config.yaml
n_layer: 12
d_model: 896
n_head: 14
n_kv_head: 14
head_dim: 64
d_mlp: 3584
vocab_size: 32000
activation: "tanh_gelu"
norm: "layernorm"
norm_place: "pre"
norm_eps: 1e-06
positions: "learned"
qk_norm: true
attn_scale: 0.125
bias: "all"
tie_embeddings: true
parallel_block: false
init: "normal"
init_std_qkv: 0.0159
init_std_o: 0.00324
init_std_up: 0.0159
init_std_down: 0.00324
optimizer: "muon_variant"
lr: 0.00145
lr_mult_o: 3.0
lr_mult_down: 0.7
beta1: 0.9
lr_head: 0.00607
grad_clip: 1.0
warmup_steps: 0
schedule: "wsd"
decay_fraction: 1.0
decay_shape: "linear"
final_lr_fraction: 0.1
batch_tokens: 131072
seq_len: 2048
doc_mask: false
z_loss: 0.0001
train_tokens: 1136000000
steps: 8667
dataset: "wikipedia_en"
MLP neurons of a small language model. Each row is named by its layer, matrix (up: input weights) and neuron, and shows model dimensions 330-393. Each number is 200 + 40 x the weight over its row's rms, rounded and kept within 0 to 999.
A block is one neuron, or neurons of one layer that tend to fire together. Before each block is what it responds to, as a language model described it from the Wikipedia text at the highest values.

Responds to: Relative clause openers. Relative pronouns which and that right after a noun, starting a clause (a route that, a career which); also subject it, by, body.
L5.up248,272,239,236,268,217,213,218,179,163,98,260,255,236,268,262,197,183,244,115,182,213,148,270,164,245,153,188,117,190,223,242,221,203,164,163,299,213,164,164,188,208,136,170,206,170,194,207,173,176,189,190,195,268,253,202,196,223,130,135,202,157,86,215,238

Responds to: Head nouns, often plurals. Fires on the head noun ending a noun phrase, often a plural or plural -s, e.g. championships, tiers, times, locations, politician.
L8.up660,188,237,168,236,282,224,256,229,231,177,253,157,178,304,211,191,226,179,210,184,152,164,179,155,210,180,201,175,154,226,160,206,279,189,120,205,219,227,165,226,178,209,204,204,270,216,160,292,262,137,151,255,250,225,261,129,240,231,194,231,194,261,148,225
L8.up825,298,189,176,91,118,169,196,141,273,233,171,206,173,167,255,157,174,172,249,187,172,115,152,152,237,247,221,167,217,247,143,236,205,244,176,210,223,210,189,102,220,150,106,242,110,170,197,215,253,186,182,221,211,178,203,204,232,239,160,188,188,208,231,159
L8.up1012,217,158,213,183,123,131,223,215,214,195,121,242,198,155,165,205,197,185,199,147,173,195,184,159,232,165,211,187,231,183,186,197,212,195,248,209,208,244,189,147,184,238,160,251,282,172,172,225,229,159,161,195,184,189,204,239,254,182,122,149,260,210,242,238
L8.up1059,175,177,234,173,158,212,230,112,212,150,160,206,201,171,153,273,209,201,125,140,226,240,227,143,235,228,185,174,168,223,186,258,175,186,189,186,229,242,198,228,234,206,248,160,187,216,205,206,174,209,207,282,201,242,263,225,204,267,129,228,172,155,241,165

Responds to: Clause-opening subject words. Relative pronouns and other subject words opening a clause right after a noun phrase, mostly that, which, who (a team that finished), also pronouns like it, I.
L7.up573,168,216,257,207,237,207,169,227,141,199,193,217,258,198,177,231,165,128,261,187,211,178,298,216,230,125,172,175,197,201,294,143,179,171,199,215,290,238,264,176,209,192,192,233,200,250,146,185,118,231,204,190,134,217,271,295,233,148,212,208,182,155,266,182
L7.up598,248,189,188,184,185,229,179,152,271,228,129,185,206,216,185,200,262,203,152,143,223,208,280,182,183,145,162,166,147,301,285,317,212,192,178,186,193,217,223,181,187,178,217,180,231,174,196,271,234,301,122,240,156,259,229,180,151,114,155,227,212,143,220,216
L7.up1199,203,174,188,212,165,191,228,181,186,247,201,161,226,101,240,223,181,159,202,204,158,203,171,172,179,231,150,60,183,260,210,218,132,247,167,129,235,192,183,197,213,158,190,244,172,205,237,202,153,192,201,243,257,188,178,240,252,205,200,159,241,185,178,246
L7.up1282,154,214,119,144,268,185,171,163,181,161,228,180,220,176,185,172,180,152,199,220,188,138,141,199,268,201,231,169,161,241,174,244,191,205,249,254,242,213,199,144,239,185,160,159,177,239,198,180,186,195,176,157,280,221,240,145,254,120,255,197,160,172,201,232
L7.up1318,161,235,194,177,213,118,281,195,197,152,181,177,193,209,215,200,156,216,167,166,190,179,216,180,263,265,211,120,165,211,224,249,168,237,137,234,279,172,206,214,224,172,136,210,220,221,145,167,207,212,185,206,235,169,119,224,262,221,140,148,179,212,228,264
L7.up1401,107,169,228,231,195,178,164,191,219,252,232,186,257,260,125,188,174,118,160,167,168,231,213,149,237,194,219,151,189,214,184,262,152,163,163,186,172,155,168,171,233,156,240,198,118,255,217,177,200,181,211,272,176,215,152,293,148,179,198,232,197,140,220,180
L7.up1412,242,279,151,216,235,175,158,208,198,167,254,194,153,177,118,223,245,140,266,253,216,190,241,230,213,180,202,136,199,224,174,243,240,154,208,196,276,191,135,244,256,167,208,249,141,278,147,191,235,230,239,201,182,221,219,214,138,159,271,106,158,189,265,146
L7.up1812,206,214,225,233,241,149,148,124,208,185,156,275,225,164,224,244,194,176,214,183,170,189,209,175,193,236,283,168,253,242,237,269,160,188,252,202,202,201,179,158,259,252,196,240,248,224,170,214,237,203,236,146,223,171,186,190,255,179,155,197,230,169,234,191
L7.up1814,155,146,204,236,198,213,184,101,250,158,174,143,200,228,193,204,204,268,208,191,263,174,189,252,191,242,232,167,197,221,195,270,170,280,178,179,186,214,212,241,203,136,219,205,280,176,224,228,130,173,158,253,204,161,226,159,237,188,265,224,235,206,245,201
L7.up2258,137,231,245,122,169,177,218,259,228,192,200,155,233,193,173,194,169,194,189,205,197,186,263,212,201,214,121,184,164,256,154,228,176,203,258,191,213,290,186,268,136,153,289,207,197,196,249,160,168,220,159,202,147,124,238,178,203,154,217,178,162,251,171,151
L7.up2314,174,253,229,233,254,157,169,179,228,234,168,216,109,173,122,192,242,150,215,167,168,176,254,165,187,273,221,127,154,190,240,200,190,211,174,239,217,182,138,223,173,148,239,206,163,272,172,199,234,252,201,224,237,190,197,166,166,235,220,192,206,175,255,227
L7.up2423,229,169,186,211,159,213,105,259,140,179,176,241,218,233,185,221,195,182,205,148,152,269,241,243,164,160,218,278,202,276,170,206,145,269,179,168,273,178,255,219,222,247,156,212,259,256,228,219,223,265,204,170,256,206,231,197,187,208,223,152,222,168,173,143
L7.up2815,230,248,168,234,243,248,219,136,189,237,94,207,137,218,212,175,214,194,271,220,225,121,252,170,260,224,227,235,165,168,221,239,186,199,240,158,210,153,265,292,200,220,200,236,183,212,178,248,209,281,133,143,222,179,245,152,212,200,202,134,260,199,200,235
L7.up2845,286,183,239,236,215,262,257,151,235,218,209,229,151,237,288,161,246,194,222,145,213,231,225,243,193,251,219,149,180,193,217,199,193,168,184,122,273,216,180,193,249,244,230,195,91,186,255,137,235,219,199,287,256,222,183,202,198,284,214,156,255,175,255,184
L7.up3072,167,217,272,274,255,130,161,121,260,283,218,210,152,210,232,165,150,306,226,177,198,218,186,250,208,268,178,118,274,192,188,263,194,206,200,155,185,262,158,194,161,169,142,224,71,181,162,248,209,197,230,182,194,255,235,246,190,141,211,181,181,242,236,204
L7.up3275,143,162,222,318,177,209,237,116,113,216,198,189,138,198,184,234,225,167,256,132,190,219,221,167,195,184,220,177,214,216,228,194,194,211,140,137,239,205,171,195,235,219,232,160,227,193,161,251,149,137,197,210,166,216,206,228,136,234,209,178,195,221,234,274

Responds to: Subject end before verb. The last token of a clause's subject or auxiliary chain just before its verb, e.g. names' final pieces (Presley, Ayeroff), who, it, also, later, would, and.
L8.up542,239,185,232,233,171,142,116,206,197,210,202,246,229,305,230,224,228,158,226,238,127,235,247,211,239,250,238,180,252,226,259,268,188,221,198,237,123,197,206,199,259,222,222,196,249,115,208,152,180,196,173,199,148,209,194,238,267,202,165,161,205,134,236,247
L8.up711,206,246,221,235,155,227,137,186,219,303,175,236,196,271,190,202,181,224,133,246,244,243,213,198,211,249,278,261,230,186,257,228,174,220,231,230,202,222,246,148,196,239,234,216,214,194,159,266,151,196,156,216,186,234,199,206,218,240,191,187,164,180,266,131
L8.up2028,132,197,202,173,189,228,137,209,210,191,168,209,221,222,132,270,214,190,218,175,222,242,148,215,243,210,247,234,202,218,249,243,162,204,250,187,254,219,208,126,220,181,181,188,157,280,218,217,239,168,218,102,178,259,256,164,152,189,183,131,179,197,197,153
L8.up2040,146,211,177,272,253,152,145,299,215,237,242,232,134,202,297,216,243,152,223,253,118,185,185,173,180,192,219,157,216,209,168,223,172,140,273,218,274,226,198,175,224,171,253,176,159,177,197,255,156,66,182,211,196,263,222,169,170,231,142,173,211,208,225,235

Responds to: Units and counted nouns. Unit or counted-noun tokens right after a number, such as appearances, shots, miles, copies, or the "s" of seconds; also a plural "-s" ending.
L7.up64,145,231,237,244,174,136,196,243,239,155,291,177,189,159,209,155,205,291,235,252,131,180,208,194,254,263,243,125,260,202,143,246,144,194,250,179,168,199,219,122,136,239,130,195,188,188,147,245,238,200,195,159,239,159,172,221,223,167,243,158,285,233,174,164
L7.up303,189,233,187,209,203,173,233,116,240,216,203,161,179,184,248,228,189,166,198,167,213,206,262,164,198,245,237,209,201,204,128,235,199,180,188,179,195,151,183,185,156,223,207,251,192,149,144,274,226,170,114,285,220,237,202,158,203,211,155,140,179,181,270,157
L7.up399,194,183,143,237,242,263,249,116,188,193,224,183,191,204,301,138,234,193,191,170,145,283,232,158,242,170,192,215,233,164,255,209,187,164,177,162,108,195,216,188,174,181,229,179,185,220,163,167,308,201,184,206,208,183,211,169,196,172,142,227,233,268,227,165
L7.up1146,212,318,194,138,194,218,182,173,168,198,157,235,192,183,222,184,200,216,231,202,121,182,199,186,200,222,147,206,248,249,175,172,181,207,209,152,172,240,186,281,149,241,150,258,123,198,165,133,266,207,215,168,248,285,228,183,137,145,204,167,213,221,166,243
L7.up1228,151,223,197,241,189,192,237,202,291,256,190,209,146,154,230,195,271,132,139,157,212,160,230,179,262,198,187,169,176,152,206,212,228,171,244,225,146,254,232,232,236,224,182,234,203,225,160,197,164,192,177,226,172,208,224,244,173,178,231,181,191,256,235,143
L7.up1433,169,179,154,209,123,161,223,172,175,196,250,157,205,143,190,184,197,97,235,183,250,269,269,227,215,193,255,206,160,194,194,177,203,157,169,107,226,144,228,212,204,158,216,203,136,160,302,172,245,197,163,174,167,134,176,155,202,217,268,175,260,217,134,166
L7.up1714,184,220,193,247,203,224,192,123,183,208,192,199,230,172,199,151,199,173,120,166,177,257,233,196,186,196,243,257,193,266,233,141,164,201,151,153,248,248,187,239,212,217,162,238,241,254,201,242,186,245,201,253,214,204,241,191,224,221,163,114,213,130,219,176
L7.up2305,199,233,237,225,198,163,216,142,177,247,159,240,191,139,213,116,165,149,203,199,206,173,230,148,288,225,235,225,178,236,213,148,219,159,224,172,288,127,180,190,274,244,191,239,237,206,247,173,187,198,176,141,215,158,111,233,203,156,187,224,237,221,218,180
L7.up2430,160,193,190,222,241,192,267,169,238,143,208,176,212,107,252,163,150,184,181,192,164,230,181,225,127,201,196,220,221,216,264,245,135,176,175,178,182,174,175,240,184,248,159,215,105,175,169,218,181,225,203,196,204,205,138,167,161,197,205,239,180,226,257,193
L7.up2589,256,221,214,240,177,130,149,114,188,236,200,142,213,220,249,145,216,193,125,122,163,160,189,169,257,216,237,271,214,233,166,200,225,186,147,133,241,203,199,120,230,201,151,241,187,160,189,206,199,284,168,192,200,234,189,197,136,216,223,204,277,188,163,117
L7.up2592,214,157,265,193,211,200,292,185,172,177,246,192,255,200,190,173,224,219,110,180,165,257,210,149,180,163,177,174,170,221,181,173,235,231,231,212,164,176,205,146,175,173,177,251,203,165,191,179,176,201,195,242,185,149,177,246,305,149,129,214,229,201,239,157
L7.up2622,212,211,198,180,181,160,222,144,190,207,156,254,70,98,184,152,191,170,219,148,195,198,197,161,261,224,171,210,182,238,175,222,221,209,181,176,246,188,203,178,239,172,165,242,193,233,194,219,206,171,193,242,204,218,125,226,226,141,202,237,141,272,198,130
L7.up2772,201,219,212,216,96,160,300,171,167,228,221,267,229,217,245,105,141,187,199,196,168,238,132,147,233,120,182,195,265,178,168,226,217,258,197,176,270,208,158,145,180,282,187,218,148,163,248,179,211,212,186,197,189,160,187,266,208,176,196,265,256,183,198,236
L7.up2802,188,206,186,280,247,123,236,108,217,210,156,258,190,197,247,204,197,179,253,233,140,168,154,234,178,204,207,193,170,196,180,181,219,198,135,111,244,157,251,215,176,165,162,154,245,239,248,177,205,220,205,210,133,119,126,174,234,226,164,160,193,187,214,181
L7.up2968,123,246,148,155,146,220,200,170,217,235,224,225,249,59,178,191,217,220,206,159,202,178,193,138,203,143,169,172,151,210,181,228,243,217,224,205,185,178,191,200,155,151,208,191,210,138,252,168,149,201,210,194,210,130,172,187,242,224,211,197,130,185,240,162
L7.up2979,228,235,222,151,179,187,236,209,193,272,212,175,199,192,174,228,219,214,109,159,184,168,186,190,272,204,186,161,251,288,226,243,161,253,209,167,222,138,188,212,200,188,161,171,102,202,169,199,146,204,165,182,241,173,129,167,190,160,240,186,235,129,248,267

Responds to: Units after numbers. Unit or counted-noun tokens directly after a numeral, such as m, mm, m^3, fps, nM, years, copies, people.
L5.up1556,225,195,206,241,250,282,249,120,274,212,193,211,180,174,106,115,228,193,129,189,171,198,222,223,199,195,190,197,205,205,202,243,205,207,163,221,193,225,206,210,220,195,212,242,145,199,203,162,197,208,189,206,174,201,247,160,198,147,197,219,189,228,134,223